python train.py --norm_place="pre" --max_grad_norm=0.5 --train_tokens=812400000
MLP neurons of a small language model. Each row is named by its layer, matrix (down: output weights) and neuron, and shows model dimensions 597-692. Each number is 500 + 40 x the weight over its row's rms, rounded and kept within 0 to 999. Numbers have three digits each.
A block is one neuron, or neurons of one layer that tend to fire together. After each block is what it responds to, as a language model described it from the Wikipedia text at the highest values.

L6.down3428:541537432459463530476504575446534528473471552582494478478478433486471502480559513530504501518570457518447555485505416469512509455508491502471558521510498507566448510568464532554604542477516547433512573483543545517502462576461471517515476516475482465464561483496484495502522481473458481546
Responds to: Publication names before verdicts. Final token of a newspaper, magazine or critic name about to give an opinion, e.g. Sports Illustrated, The New York Times, A.V. Club.

L4.down562:443557517420530507461483514439496477468493510457457461533478530520520505461483489579542531603461496497560444514451494538514511546465501557537541484482477611523480448453475520503488481485563551515467558521531525510533491489451499477539514538525507469514478498455497469435487516563475545504
L4.down2193:491506521503452552530442513556499499437536510549485504451567524518488554481573487440542451495495472531530564472437495548488448503471529529529495537458550477526508491478515521484515534529541518495577553517496484501539504452509467559536413476481564524476513500528460440497563487494480484569
L4.down2609:563490523534481473498507499560527512530507599501504579525452478499494489506473478524566489554501510555536438481480486506457507491508428468519515438459474538540548557473457502560468519492507523479471507463458564518481455455533520531428508491451599420530463551469456468455414516453503466480
L4.down3205:505510464474477550471541487504452438512550518487504471489459488489522564440491464540510530555526501501508484494496535557488536524473461491520567455457536616498451492465505498464442522522524509495493448531488475456544457509496506518500464473519567520498540485515467495496508473404508507563
L4.down3867:497503559484505577487539528530478529454487488510437451503475572574490566478466486541493558550514505513512561456469578441505556482462474552501510515469555521505497494532559506488522453529554544485537483505488480491525416494535524509511511448525479501469514510526497511491469495518514507490
L4.down4096:550589481473516523481482515480467447561482473410457549464508432479473512480460494470522545527532449547489523442475469530504448515520563456476507482492490500492475484543524526536549523526498457496507492475444463518468523469551531489537487537491517457501476577506476452507459453541505457538
L4.down4124:476520511486402465490482471490492517454501435437467490487496507511511540495483481536537526516468558525532510469495502502419456523446479513472476474594502490407446480473434511499500442444497511492479486510511514512536488531451480509477536476527541487438412548504539463510512523449427542555
L4.down4793:446487567468491486555508488506490508491523533494535521568409557540525526463530438546444457584457458495581542453548499553527481553477552558503557556543522495424517511539489546509492542450549536466524576467493496482477542510496518511500556520516461477466495535502504430516451493492492442559
Responds to: Digit-group separators in numbers. Thousands-separator commas (and some decimal points) inside numbers, right after the leading digits, as in 2,001, 306,614, 1.20, mostly vote counts in election tables.

L6.down3801:554481543526438471524440475593417435514542491470574466492484463520521582512550519510520475467517469471565564462480529495512470515479478510508548546516507519540470497473526529499503497517346405483506506450457549589464469453451494488539569458419458525453492512493507535520453450435489518469
Responds to: Arabic article Al-. Mostly the Arabic article Al or al opening hyphenated names such as Al-Raed, Al-Shorta and al-Sharqiya, often in football tables; weaker on scattered name-initial fragments such as Hal, Min, k(haraj).

L5.down366:489470429479505522485437599542479422497504562601505441485445498504428510527469545509542513471524464507544520475443457539471526483532454542518506531571539485549497487531486483495471517507510524523579513470512454480501483496487495537477539493477460465515570452553493432440500536420432530503
L5.down381:470476482543451537458541526453513441397540469463472559580502556554470470455464510510501496512478551438462539532448450458480510482491469525547481489543495522513539496553497517550501439488464454476472527488552492517566485499476507453467453486585468511478520524487481510513463519485533476482
L5.down1686:487485538473510523515483524566495451553486433565504484602493527586431493508497526511486525429492547543403534512431495482502574532520434451470500477452509506460396513498404501529523519515462477496478522500448505494478550470402544491442479480457518577461443482550536476520483476505496477513
L5.down2669:496487493479452456447432488606518509474565474490535492514465522541439526429417468448582506537482527497437505529465489493490600434496486460527511496426483478564415580501495445524461496514518533557597449532630503485496461508443522475473461467471486433524498554525563472431519505483613410531
L5.down3556:560552503437487474485555571549476496474493521453514477548465476470539525475488498420510480463483477513512498480453521441535503551464537511595487409532489395527419574477514535463529584595491419507472527489508500492543479489537525549415488491476513436563473522523483374537484538474544478471
L5.down3932:528528481491468506517492514583522480475455527531491480512464425531532563502456497435538501528571468518511432501499435491495587545491493496548529518449513487525463519562533545560532590523501547559534555471439508480461473502445485594495562514476482460435490488479539459468515532450483547513
L5.down4152:472507477516494509484445557542594503393488498506521516489443485487468467508521469458507524540466540499525473466432481539562554460446509526533452525556486499462554512551518512455509526498552476517488525560568459499548547576466511497491526552468574467472483497433481469483485527486496507469
L5.down4341:457492512494469477498579575500533448505515474566380490500471453516578551514509511539502505505559514420497478449549525373462530432489487489507523501395433502470508501425416400522470493498448508526539551533458445533517516448506492509527498473480510486489459586489493501522510550507531497515
Responds to: Institution names after persons. Tokens inside names of courts or publications that follow a person's name, such as Federal Court, New York Times, Sports Illustrated; also table pipes and name pieces.

L4.down173:462466512447448432464499515501552596484549470532590496515528531540466471521473480468470457481458460495468485511503441500499473499459497517508465438526524489557490545480477444518465426553519502580580481444527470467479563564561528503452599506505504475510469528519515489485552497392505465497
L4.down685:568487525470447495499542518473521561477548492509577550531520510492547469521538570503460456454489483465559511485498576456470479527496513495508507521463479550479524509486448483450489505499482546605481522520572463457490450503436525387524470429501496548568545527497513536421504524545479526458
L4.down866:514489420482469468533505486490431479461435512448558498486528499605474509530469470487571450500447497497479478494524548509535452483489524537481560478501444486521563436563458496539499480522479451478481529579564510518462522503450535438474471454560533575554492517509473486491416550446544536482
L4.down1401:487440538444516420542508522544479526518495535481540506430471534500416530504475491553556511497502462540541516449518442485432591511511518462488491491502526498530501453577496501538458454504460474469428542495518469528543482538493423510588549455502546541508515520494452493532457461429463499439
L4.down3276:564483447475534512577492566516519540448579483489383487526508538533542497486524518487523527537388489437551496485537513483516521516443500454521517482559476423528495453567480478506508546543470429426507421478473476457517520577528462466554528413505571509487444533531546452522471517478515575456
L4.down3537:460509485363494437461416560511515529455480472462502485461520513498433504447512525446479502503552498477537486496519492547582502550491462518447537518483443551499438492534445522516497437463538502497420523504502489471509434484472522468540492488511537518499438531591462540471505463448543523491
L4.down4784:463532495447498510494497539434503452554480471532500590466476509490450535466475521469496501451524529560500530462479547468544480563541448434422597489521442522499475482515490440407457541553431496510492549478531490530515536565540564459483508528476533527565535523451493536485467488430473537484
L4.down4950:520514472481505462457435547501525504512510486500545557450453497495458512488528528496477425472440514529488502467538463484453500493529493426495568586547515495515487496541500459489539444495435437498442526544532459492465477545450570461507470381518487560531508505474532511508496491453540500476
Responds to: Paragraph-ending line breaks. Line-break tokens right after a sentence's closing period that end a paragraph or list item, typically followed by another break, a heading, or a dash.

L4.down146:456495500458457589465468478536505487476562504486486570511496516499459557449496503481483440458529534574495466513542596493509414481478496513442494484465549489553507510428471453463518489512476498482472479482523424535484571519499504509468460552524565495401523477546566504622502455408502548529
L4.down583:511506599463464491446460497511550455469478439515488479452477475496489512569480462417544472454443498510485513475514409512550545537476534505522522466534504574448482509529520567506479566522439449562439464515525495454452540465568470446478475521535477455503485470497538537484459486475513470533
L4.down939:476492499499493528543427468516434501544499483499519444559545533474485498480511512453572528496512520565515563424492528501521463517580555492507519500522458496578527487452549490494445489458516452425469484511483527523529450456517562522518509500467464444540458478448471506477523449387574482489
L4.down1494:478486545515540502547514468495494504572537457430482441519487522483478469471538464439529564476507527526488457529492401512579521595459506505513599548461483528445494483486468452524516514508548453524463499536507497514510498527461463534474448604483496424475519464506511475540533501475488489525
L4.down2497:514475499433480519441569501476420531496537533631514469515520536486500550458595499441531470465512445450523429457538513504471496439532530496534533592555533522509452490538464541429436491465497591441485474481513408482494494549525516460532531593426486452543473478468519503436456483462532502492
L4.down3511:529498507474468445484460526540560523469512505504465483543504601431524512535503578511537483492505470489492494478523458446527519532535495484563513540510580558395450515578497547447541582435441501569471473464565508531470490495502518464494471471516574520482491582497587513439520532481519517376
L4.down3748:519519514501450466435476516494473506470486505510482616563385482502500516530454550410514458515484500497493469468529385502488519483524582488536534546524536537474466390514477570499513538482512491453497459481475504483450499500422516501465519486440545529489516514528586471516437514466485503489
L4.down3970:499461463480494534470545448516502483475542538509470380452483531517536530492513506472489466527471489546522489490478459464508570546534512474452384503522545617565505549517480540462470510417500474488491472498536483488477478465535468438627480583499519518477533515493467408479496475458455497440
Responds to: Monetary amounts and quantities. Digits, "million", "dollars" and unit words in money amounts and measurements, e.g. $30 million, 79,000 metric tons, 2.11 hours; weaker on pronouns after verbs like announced or agreed that.

L4.down743:518462427455481543513536532526500495508515538498459515483546473588492538487557496504565568493524576491534479531531568521538523565437486447497510507429564540443498491446499502455488503485526475496527557481596528476482509546517476477478554603472520538493558476541551486435547459488531448490
L4.down905:479515494488500497469471589505479444543502547507519487469536460475484550487620468456514518476464457437529510526514427490535565457480536539552478509416504515509512488505536519466551477554476505559522556415549492445432484437415481566488470478428462502425466469557467483423489476472516514464
L4.down919:457474498561563515465555505436450526489392532511478443492508486545517544422449460473431469569529468573510483516494449541520574513511535535487549481493535500459540565534427481503501444488539478606503435585559457459454532519485477502487513535467416369481523528495504511457506471479530555552
L4.down3335:518471503407508490505511587559498468564530504428481454459489517527557445463470488541438445516472548534513479513517510579518554565499472584504458511463499489470470558557478492549480504473580541537527489462486493441511434480481541482561498469520465500587571497561533467562435519451458512512
L4.down3775:516488552467479471527474592526454487469499525507484459503551431444474522538430572483549512557566491504462500562434408478479555546511451513607482454516512487506507571560580408522485517480456545521547538534580535516514483436499600561489511434474517503514512483441445483456618523496492495537
L4.down4500:416503546494505493540495534500398527518511518483564495548446548522432505582528537487475535473547494576464497492501461495479544486450556479520484508472388472537485466437481477491500548514526481495491514518565504456552484489583493461564503576481520487496540484514559498438547458364461493524
L4.down4958:466446531558465501553446521506476531489503514494525489562551400457441532379448464535497562606559505581490487504470464454485453535517539456496508482524461501494541430566514379512486531529545523472440539521517529534508553523480487470479500501539533497462436518484538437507558531523454517477
L4.down5150:488425444492544487556456583508462510467555513485500527504478536485508540451434457461522444563546558475484487487470487515529598531500548469501488537560492405526484506589477462463472474525503480468528489495505445471432492498531513489546513467501535450561506457461462440560527428514449485583
Responds to: Attribution to a source. Prepositions such as from, of, by, to that introduce who said or reviewed something, often in review reception sections, e.g. critic from, Raisler of, according to.

L6.down2485:511491587515416523501538446518455528454518518481493524492480515480461505441484535431474489514504448540478487507426411530562437504454519476457539478490505497501550513493495527520539534450553535525479489492486451499516461509480496488487458507520453481500500510414543513528532503361435427570
Responds to: Money and valuation contexts. Tokens in passages about money, prices, valuations and ownership, such as billion in "valued at $2.8 billion", price, proceeds and ownership; also weak scattered hits.

L4.down1066:457464415475524438538461555520545484488473482514498488473509516527573515432471450509545445451496512534488586501529540493499519544494513553486494480547475456459538438451423451495512514454441465493492466486494493533493516466481532587470499440456520565567514500481565553448461446490419528515
L4.down1293:414511623499483490499452453531441538475578485491486532501471487484524585449492519484499477494516556499516470446475507496476479497485559533515459546448502449491602461475492559521550508494503537494477540504473566443519534484493518499522528546519603510441455524536504463484523541468503459464
L4.down2311:417548519465517457460536513563527500551499436542545491499490574518473489462468427495623493465460543492482523435505453579482518516557425423448525486445581418523513511534486470463542547492455522440461554418382513491520479535443513464484504507496504564518540521500494511432578519518434429528
L4.down2435:491554520442515425451495424470403474442442523541569479549531522461514581496529478454521453534541533501449483515488478456452447511530520486480520523510482502500477478487470493512449495506531536463484493555525556400546528456534443515497512468473445556489545551522506454555500486442505496557
L4.down3460:539460472535492472464543505503575435549488520475448514490528471535494649543509493510501479519467443532535539507484453484524502428491506506443433525529512463488504491495535509429491571484491519514445533550528535415554491574510458500510513523558471535480489474465474429514517476588450488499
L4.down3514:522500462501536554482460480503506524521496501428498473504468526535537618521547520512499503458529436480535470514398450555592501418434539533562481529514546468526565504525484496528517542513455426469588496518458506481561497489466536526517539547497540444464481516518475484531519560430583521544
L4.down4237:430500549494558454470536555491504524606499452527456528460416514498473450502534513502496524470446556467523476556500540585519468479526517469431560540488545492529413549551462507518540481526441435427550465491492484522445482489493442542471458573477494537511531457603504472468475485462516496436
L4.down5083:432499538490599547457592520517425434545493473495470531467472516503514531582501511508527454464610547504531530475545398457432411524487465469496500473471579504479476494504528568442499486530462515533487487466543491498488479493428484497450483508528498593492536516496498549506493495510519474478
Responds to: Number-separating symbols. Symbols between numbers in data, mostly score dashes like 2–1, also coordinate degrees, signed table values (+5.8, −4.0), date-range dashes.

L5.down836:457554499550518426504554457503494509474407536484514451437446540501526503543491570476501416448474532462564529436386499502453471460430553482476490482507527500508427472506466548537503523484546525464441483475508533450470434548439525563501412476526576508428494551439567518545372481438512510480
L5.down1011:535545509506534475502419421532413557509497473470489474482473463470499589532548432513503592501534509491517494436506536478472495513480478515573505473475547438456493536564463470529546481470507447501432511457501463480524500492515478499508552457566507519434485531520543535476486525526456455507
L5.down2522:451499500477517520481517438489559491540504455415511495490503505603535496485516445507508473513436528533513494486543543530521396484434493458467498498475534565535457520465520550569444500555501464471510472530474492360486570532509579540519515547479479516515484489406478475502501528477498468494
L5.down2728:541513504460531439465477507535474568558429521431505515450517456553580525494487513471515460564466460535551477437464535505426528579417561470527480528438495497507496511511449479517525567563438552509553526488543567473478468518570478472559515528481524521500521533460582517518492488601470450474
L5.down4006:411508513555499434525467495458465485424466584526476475503504493516462428507485524540403523500546537522566397510533468466498511487507538519540423536462573535521430551474454494507522515501561430401511552519473472514543493481522585495580491483566537454472485572514498412470461443433448520555
L5.down4201:503531553503456492461502505495597418495545372485439507521484524535473541496451535463489522419532463546514560509464562475384460504416526533488524490512471466502388550462476466500510580538515488573493438489512447412517474501448455548515473512496513548486455467441577603474460556500510549517
L5.down4513:458544529531517470454498482489438567521488477495556490479603484512443484447467458470487477464488537542572514511437539583550503523411551503516536460511507477477533604562529504495452547521478425521500489469516471499511502501487512487483512524523428491523536507511490542552455501442493438507
L5.down4706:443443507543567543454548485485573516497470524544486469483527504535474517418529469495501524474508527501417517439553493402492477474471460564525478471502500480510550528497458451461517494484509477503534481504541459515482530538530584542515486545528520497457484512437484596510526387569596493520
Responds to: Numeric separators in figures. Decimal points, and sometimes commas, colons, degree or dash marks, inside numbers in statistics tables and text, as in 56.5 or 8:08, plus currency signs before amounts such as $400,000.

L4.down996:494497603471557525480493495392562431443506507509530533480537538525537463455517474563548531487467484526493472512443515554492588411477524557472493493513445541485486421523509578494485470542536429507539454481533469452562515541494513514526563490512541468537467527549520510527458503434535500542
L4.down1496:541467481501429538559577546507542516478510502503481575479464501535500551474467469513414431536579513535468496529570469443420479530517475518502479463557545492483517498552495543511528520531444486470467498554470557550427497507497512490489560494454548523450541455527533520541469467466529544422
L4.down1644:445514478517490544490557494493537426489510478502488478550540528476552515491517485458488458568431495498498478443511526491511527456500485492450480501514462461519406523556502566560499463495457476530544468452508468522526487523524503527504442483512543496519478506521553562509540446589464507550
L4.down1813:473502577572482537532572558439507475505414495418494499485508536503543493519551458528551534546426456497446531540446550550497535521459555568521470412519540473436491426490502473552486453569520490445512503496469483450514479487470499498471520422457520497576522499513550543588442482625496515483
L4.down2061:507509459440554514458501569443491450528544433544441486470454487441465523501480484441476493489506473539485510494478486493592435457484376533442535516489500559426505451537482456516410575496475435539540515476421465471479490469490478468512515513494471496555526610496556513488474576406506444464
L4.down2658:510532489511599516462533562458491407514519533491476532439480508543541512399465480486425585532458489506492482527553473542524461476518443513514454540498495503506519484538424440415480567446514503490523450521499485490527496406500494475508542479515525557458491513465519492501583502411477456514
L4.down2901:468561540503569558496439509458565440479518491423509445508547535545467510464464393489476451473504528550509522498522501479563459501500458504524498533513548517495522451511499543510511497431474476522512419515500518436501476491495527476509460445472506497539482478500449584547511454535474475527
L4.down5343:462482490565514501541464496534560525466537463464521500522546544468565496516506461570479433465498487525486511529506473487501516501414474473554522485532566527560475572590460477497513605502487556494523558539500457519466468522494478453540457499443484549458456526562508501492550540560462527496
Responds to: Transitive main verbs. Action verbs and -ing forms, often after a subject or "to", that take a direct object next, e.g. brought, held, destroy, crushing.

L5.down502:509511533514554503466487554530522546469521480520498534544512456510515559459469532545461481498464561452501528458502462517511564426490547466456532524467475487565500518544450494477519491597508498467496512526523428521515464482422527482445473604524451542517491549530456487454543534540486494506
L5.down1283:521466613482507434522561499438481476496439501523441455528482563561529477476475504526449505456476467474531477514489448496479512476499525501510529575493476492532453511512503539518545502507495438521569526534493445477407581565482489461481558567471473504518597472443504566483475525527442505452
L5.down1308:527477465434456536462395465428483520467496467477520495433537480446555517478549511505536492503473434554584533536468526439482508498510420569455488524558506470446601559517500508498563538464501419433513482529519510428455474458465488504591430538521535601429474447519509477507512461548532530443
L5.down2096:582544487471472487510501428491522519513493467514466463543557465573525521446479522458479444432509440488445540572468524475399469508517487543546505444518534458475525516485464483499564538466542546455535538507485443562477572522493513481488526520452508446473540497496497552507450520454434500478
L5.down3377:481516514456546497509472553436451570556464450533475576531491527535494478502521567518472493505471442479455520538516480545567474513483497523452555442489484468492434503406486494463561516541484546482494499430483481508459455552511497468514470535544532485504432499533609477493468496495479558465
L5.down4366:490552544432513477515568536526491465543465492536467458426548443472500499513527503490579507539493531458491531608480533594499479505505463544446525523547508460541450494517543539526523500503437513505457476466540485542501471487431467494517482500494471528492511482547521493479485482433551463489
L5.down4404:523472541483452518444541445505467492409505472549517546529451571452454514459519516497569506535589420497505480536463477485527521485481512498533434535534473450419563415512505447560523553450451456408491426432500448604429504502466450395531517464479439522503498534466535532521505466462514430428
L5.down5355:505493445492467476449584466442458503549495553514513505507560524486548523496605521547523520506508440551512506497472484486516515531445511520559480496522444551463451500414518491438476578466501518511532509562536487497483505511507522529491546425521516542516524548474508578546461517519481461499
Responds to: Paragraph-ending line breaks. Line-break tokens right after the final period of a Wikipedia paragraph, before a new paragraph or == section heading ==; rarely a closing parenthesis.

L4.down1615:480528502497502510625471512634498460470423485507519547519535541481462553475491462535566491523515471531537538474467531447560544610413473522531486436409538484521473440525550535532509457503541570485519521475492524532461557558524505459514505522492492490528545508527572491414508484527461463551
L4.down2286:506438446468532483541556507516416507515463493504473498557510515449517528465492533409479488495455527483508434538470494478505552581466488521502551533473449454513543482472529568547472482574499485494530558485512531495509500509475523495547504532479451524556415557500456511564430453501483489511
L4.down3643:488489515526461468479519452484513459461536498626527533529484546496479548472469514493427569511500595471515484477620555450503546486525581494483500450508448556490480514594555517483460531438467504546515511499495488500445534574536522554461555444471522422474535472382490462469509515477533523483
L4.down4076:491478545439512455431487434454519465545468547574505536537442524504503536475568543471451572484500542481458530575573447521489547514487476481497511573504499540485532505567468534416546481499493501484551495519460439502483512535499498497529456546525478404547579505559488503464516429498490537444
L4.down4264:484535464508459454495514566494535552524481534450466514597531487448485398545480497518482508545627513500446455511492441485482524481536476513449391573472509418515551553528476468509492461530449575456560518474543527488502491590522543453525482614459557470540495592523481434532456506446496507509
L4.down4808:497489466513460425427479513497484497533478481549526512568550531511492464491536548566505471524481491463492555493450461481476456491505454495495484474478465478532529569465491517522515489435490527505520474452514486481477472511507462525530489508523494466533507512511470496453495557457501465520
L4.down4972:523493455474530508532553593544548556464454565495526599514586460565486507448535538488511628523468528529508546488578521572529529509529515539537489476473499504452483443493419443549434500538512459503463510494574440513459502512462497450504472455407468462501426509517531515529528542451460520487
L4.down5328:530492574445529518489578473497434477516536518585496532460491532502467475558505546473414492485502535540448442560494528464505536489533538416508469514562515485498516530586542462523462490476515511464490447492507493443436533530531538484527481479462442471485507482473447453537537528492514477465
Responds to: Arabic "Al" name prefix. The Arabic article Al/al at the start of club and place names, mostly in sports tables, e.g. Al-Zawraa, Al-Wehda, Ahrar al-Sharqiya; also the first piece of other proper names.

L6.down415:535548561541498448473529531522407516518564486584477523536530492548506499514535501552432477529469465464550511461535536529437426517451537512501496454560465481485521473504473503515526551502530493481570501472523560513540451490497490468546499492500557488476534589515500468472569581509470515450
Responds to: Separators inside numbers. Punctuation separating or splitting numbers in tables and statistics, such as the dash in 0–3 scores, the decimal point in 17.1%, the comma in 9,426, the pipe between number cells, and ′ in coordinates.

L6.down2328:480463481480482628498455466432514455538433510547516484472473525448557440472485462530534452507422519532475524527554404576597519462458527532488498473472464530476491484554546448514501515469508406494525536538520511452560542509461501533501508475536505516496478542579557551562556465479517513478
Responds to: Transitive verb after subject. Main verbs right after a long subject noun phrase, just before their object, e.g. critics appreciated, which also increased, deployment decreased.

L5.down42:500469516463546495509415391508523591515485488424509474461496490533520487520450445543446463561484525485469543555494493564524426542525505494502554452466539494504447534451485439505524620460476489489485528495509525559491400501483530418483455509495495473516555564483492488541504476440531512492
L5.down261:548486479509526523490581528458451553459512483525496548598514532550511544523423518587477521520466586450428516476490435450470537472504540618507519476458395409510529502489482440480496476442463460499519514527477519466540463508495482567497548487476534494571514447433422483505515550512432535540
L5.down829:497480441531510533495487553564529510475543492546482574537464541506574509470479532560516448491478501500512469511532481548525499457460546525522483541600532578548484541477514496526466606444432462503567509484488476525456567524417523448459503494503491436503482488601495400521449467406520487487
L5.down980:483530477533476571496504484492515508612477496536479496496469481500533524473546475460496471534506526507517490536568477465525417572584510493510514546530576504511491495544529420490550532469550551484463466493492515501536414533493500456477491487534446449536535537499534464467492551447459503496
L5.down1034:519507575524516535546513476448551506471500442460405503486566632446409391480477499462544510551545512442492489515519523471521508537477503548490494525593543447385512486567488564505539509509503538537515434486452404461500454515490502515527531508468549508496524475459456470539505569437486532553
L5.down1835:537505507525548463484534511522519515524536500443470517458500516491463455538464469528485559487468539528511446556518501537534508551513527531484437461473530521496483472450467535602498551475498508457473508523478542457535513517485532469618551598457468481493471461501516546522528510333499410443
L5.down2375:502548541485511510491522492528497540457495464534491484463512559532425530506455475478512437556523473469499487426492457483510467591476559437540449442468511457479495472513536538541485493472565549494501518525564522479486507537473466504560508531526516463483508492526566486457541457402477439520
L5.down4188:473500521537547510543442504450545590488491455484535546511519434460480545569440543466485455523512488510445554547438441465491521512447499456583465492603470479532565450569494434478542492461416485477536509523520522526480471497581521496531503512501498529541515545472547443466552528543500496472
Responds to: Monetary amount digits. Digit groups and magnitude words in money amounts after $ or £, such as $400,000, £60,000, $30 million, and other large counts like 4,000 followers.

L6.down4886:539526533522508493509554489478507494529493449433517501481522474538556554528434489469523512471475490498530556434464512453502449565490495458521519502473522448511566545458438559488555530557410454524482483480520537428462474567513470488504529509504540502484460519452516490532537502603472440508
Responds to: Separators inside numbers. Decimal points, commas, colons, degree and minute marks that split a number, mostly in table cells, e.g. 53.2, 9:46.87, 39°54′.

L5.down607:506544497509509524464484437507511468480423478572552497514570518456483530504519418461484500486507472477437501423499589494470500523501471505463535569483499520486523498528471434471481579508493444545497469425472531562513496528500526465449476514506535479625422526466465588458507486489561601487
L5.down871:532488518457522507553469506505554523537417499479489589573521552534491500509555459592413518509500576472477536513502547491486485526464485533554411541443499431512489553501424533540487434552518506518489462476542569463454498451494554474539481557519487557456480512440491510557470488548422523504
L5.down1643:469512456543485457516546496488481583456474522450553568512474490474506556461496419448577558477568432569505552518474488472505378480461407504484543519396474502500513485515472469544530441451532455445518471486488439548503528452484449411515515476491472472423519619488493558475508518471460478584
L5.down2930:497498403541515526574506475497546508524483472434515560544552507509544491463476457519489511554474528497487495504538557499556550555412496500526495538488513596495562537526500517533494476491473408516491449573540432510488491462483483490553510481532532492467474542535502495579496485526549496553
L5.down3893:438516559514568470495487476486484487451415486519581548431507561542488509515455437489484515477466544543541495458559502584509420547503505481506559478521473491473425557442495517536475440514495490496481489504504546535469494575533515488523522519448586473512503528508456481540481551459493518497
L5.down4544:541591457445486535531420510508403547446449534492451457523511480517490525523438482540467498490472517486485496512526460509499497488519493496482516590584501425520546445514447479501468488499524501590538516484548512570557528494473490479515512516517470479613576570554515517441583485476466423532
L5.down5160:524517458492518531511537459496510483528410512511525517491481498514543442501519435453493486474537475463526455397550536539549534482491530478523529528458500549488522521472537407525503504548571506527518472480450549474491455534530473531546454492488483490455457550538447544524509461465488533483
L5.down5283:498492536499532511487457438481571432460480476437549539597505422546491412510492501484520408580510508464579509475516558481487524553461438556415444498473510524527474512529441462536569463480496482479437466491505391513515510537597457511518489483578506491522482504467485492486489521493451515495
Responds to: Transitive verb or preposition heads. Verbs and prepositions that take an object or complement next, such as mitigate, experience, discussed, due to, part of.

L5.down1057:498504537552532495485566594430467475510504454491417497548485586556576523517501542490470527463534471429513513483531552593541498545596554503498543528542516522520490461525575542460469536573560526548555501496502454438489532550512525606443533488514479547518551509445408445512556527383513461543
L5.down1063:446519568495516523441486448513467524462451510509512475474529450476492491492548476499483458456487527512516518463467492512498484504547587498456487532469466512501548463567480566468512453536487548526541503402521487470416451511513537482511457493508447501536523572510491524506411544479547463522
L5.down1495:495509487498516467504492533489548485493496604509525457525463466492452468507506544542497472554438539490452520453512586492553539499528498506490483514431539465490517588488516512521492552492531536492567469541536488517529451522492568484443486472499557570451521508494535458457489491495539537477
L5.down1576:564500491419521512567441461517482446493539481510515542558449498468546531511566479496515401504495510444459553548560465510446460529487532460533488528496543539484471496444482496456482528528494502521518468377488416471451525556479461549476556447440540520470504516501533463516515563514556494539
L5.down1591:536439521486545500612542438415552489563477482587494509468508522574450427515467409535531437475557548544542471466572553468458497494587448530550496469529529459509456515509447509552451501521528532575521508467500582531455449532502441467515484449488539521467535601517551456452514413498402445484
L5.down1895:499495552567530451480447479562487436463493394514487553649551520492532509491516499489431484558461493518545513555500542548435504493543500502507526508433497508467535429489539508453485503484505464461527490492544532536521487505504505461532479487482483532509468487505562427460479521514515502509
L5.down3045:520486527531468482608524502450521497424540416444537520516504515444584597444548529535465424500516493453513479522505500572491506568493521496449542517514554481534480459466540486481523486509542497561446471432448528559521424539535484495552423535547480495452467504521497458504499572456477541550
L5.down4191:462548448521451444526436557490538500437460494495533472532553462554531589498441582523436461496517489536548574461432500504486516507472574548530569486492475466484533487514466547457450540512520475514454434441574526498540482471496439536398523484459519524459437519491529525546436404461505491483
Responds to: Start of multi-token names. The first piece of a multi-part proper name, mostly Arabic "Al" before a hyphen (Al-Raed, Al-Zawraa), often in sports tables and lists; also Alhambra, Jean-Guy, LeMax.

L5.down301:509437535419499509473462472473488505538476525443542535465451561547458505572469450511504380490438540512512533508465486552541489517536445519486492497430479545544432473543573510464530499472537534464409465523491538499444447463509490486535496514480512503470521509505468491388506504467517551516
L5.down1110:520569519562498525581517467489466484523520435506428595553505483486445461494530542496506446540546539484447534441499539463513450557518479431585467478551482469457514472483512496473458463534499475507509541492478503510493469470486461444491515419573514498483504527426517497443535486552472527517
L5.down1828:521458551482563480512505510521489512503518450489566480531416463509510562556399551502536442520507447448467503516437497520460482487512461437560481521538427465379548506441518505538579502507491510435374535511473413499499499527503555427521484436493521555503470549410518533513531496485503520519
L5.down3564:484522494508442459465496447500447562548463481559522460473486510522481521438527494530490510491560502496546510462514392525553499526423479510447524549577510512473491495467502520465475506489541537405590481467472510482504422499516458533503539601562477590468517409541478477536526432501521559467
L5.down3665:414516545506491505482497520534513474524491525438578451567448497502441572538454580480518533482531491475519423502553505585493583486486565533468510553491454528459541462518541517465626481516451553478520545532463504474544498504556470478503530476588510489489554456550505437474559528512513499418
L5.down3980:502532430497530466470575512419513540540573513503547481425485430491583540546415532533565485480445552548494513514486520465479570527525506479475560517513534520457424531463541463481506527476518556485500446567423504533498441542536487536497440496524551486568413455500442563449493462455461522500
L5.down5021:504533507509521555557452522510533511480550520487434434475502517542448523507515433512475558567494550550479536569521550480518494594513541515506468449499451498497525498533455464461486478587515515463521496518525492534545456521500480437539512522579569536496532577526569491477542528458549566516
L5.down5120:533517398464480471475569502517479546512495517511529440530493474456520462502487469493566497553532442431484512543511511460574525572601439522482486497472508515497460465487553515477545491505549478548487505427510504521463465405504526512589490419524491414582565495476465494545525575424496514515
Responds to: Score separator dashes. The dash or hyphen between two numbers in match scores (4–1, 0-3, 3–0), plus table cell bars and heading === marks before a following value.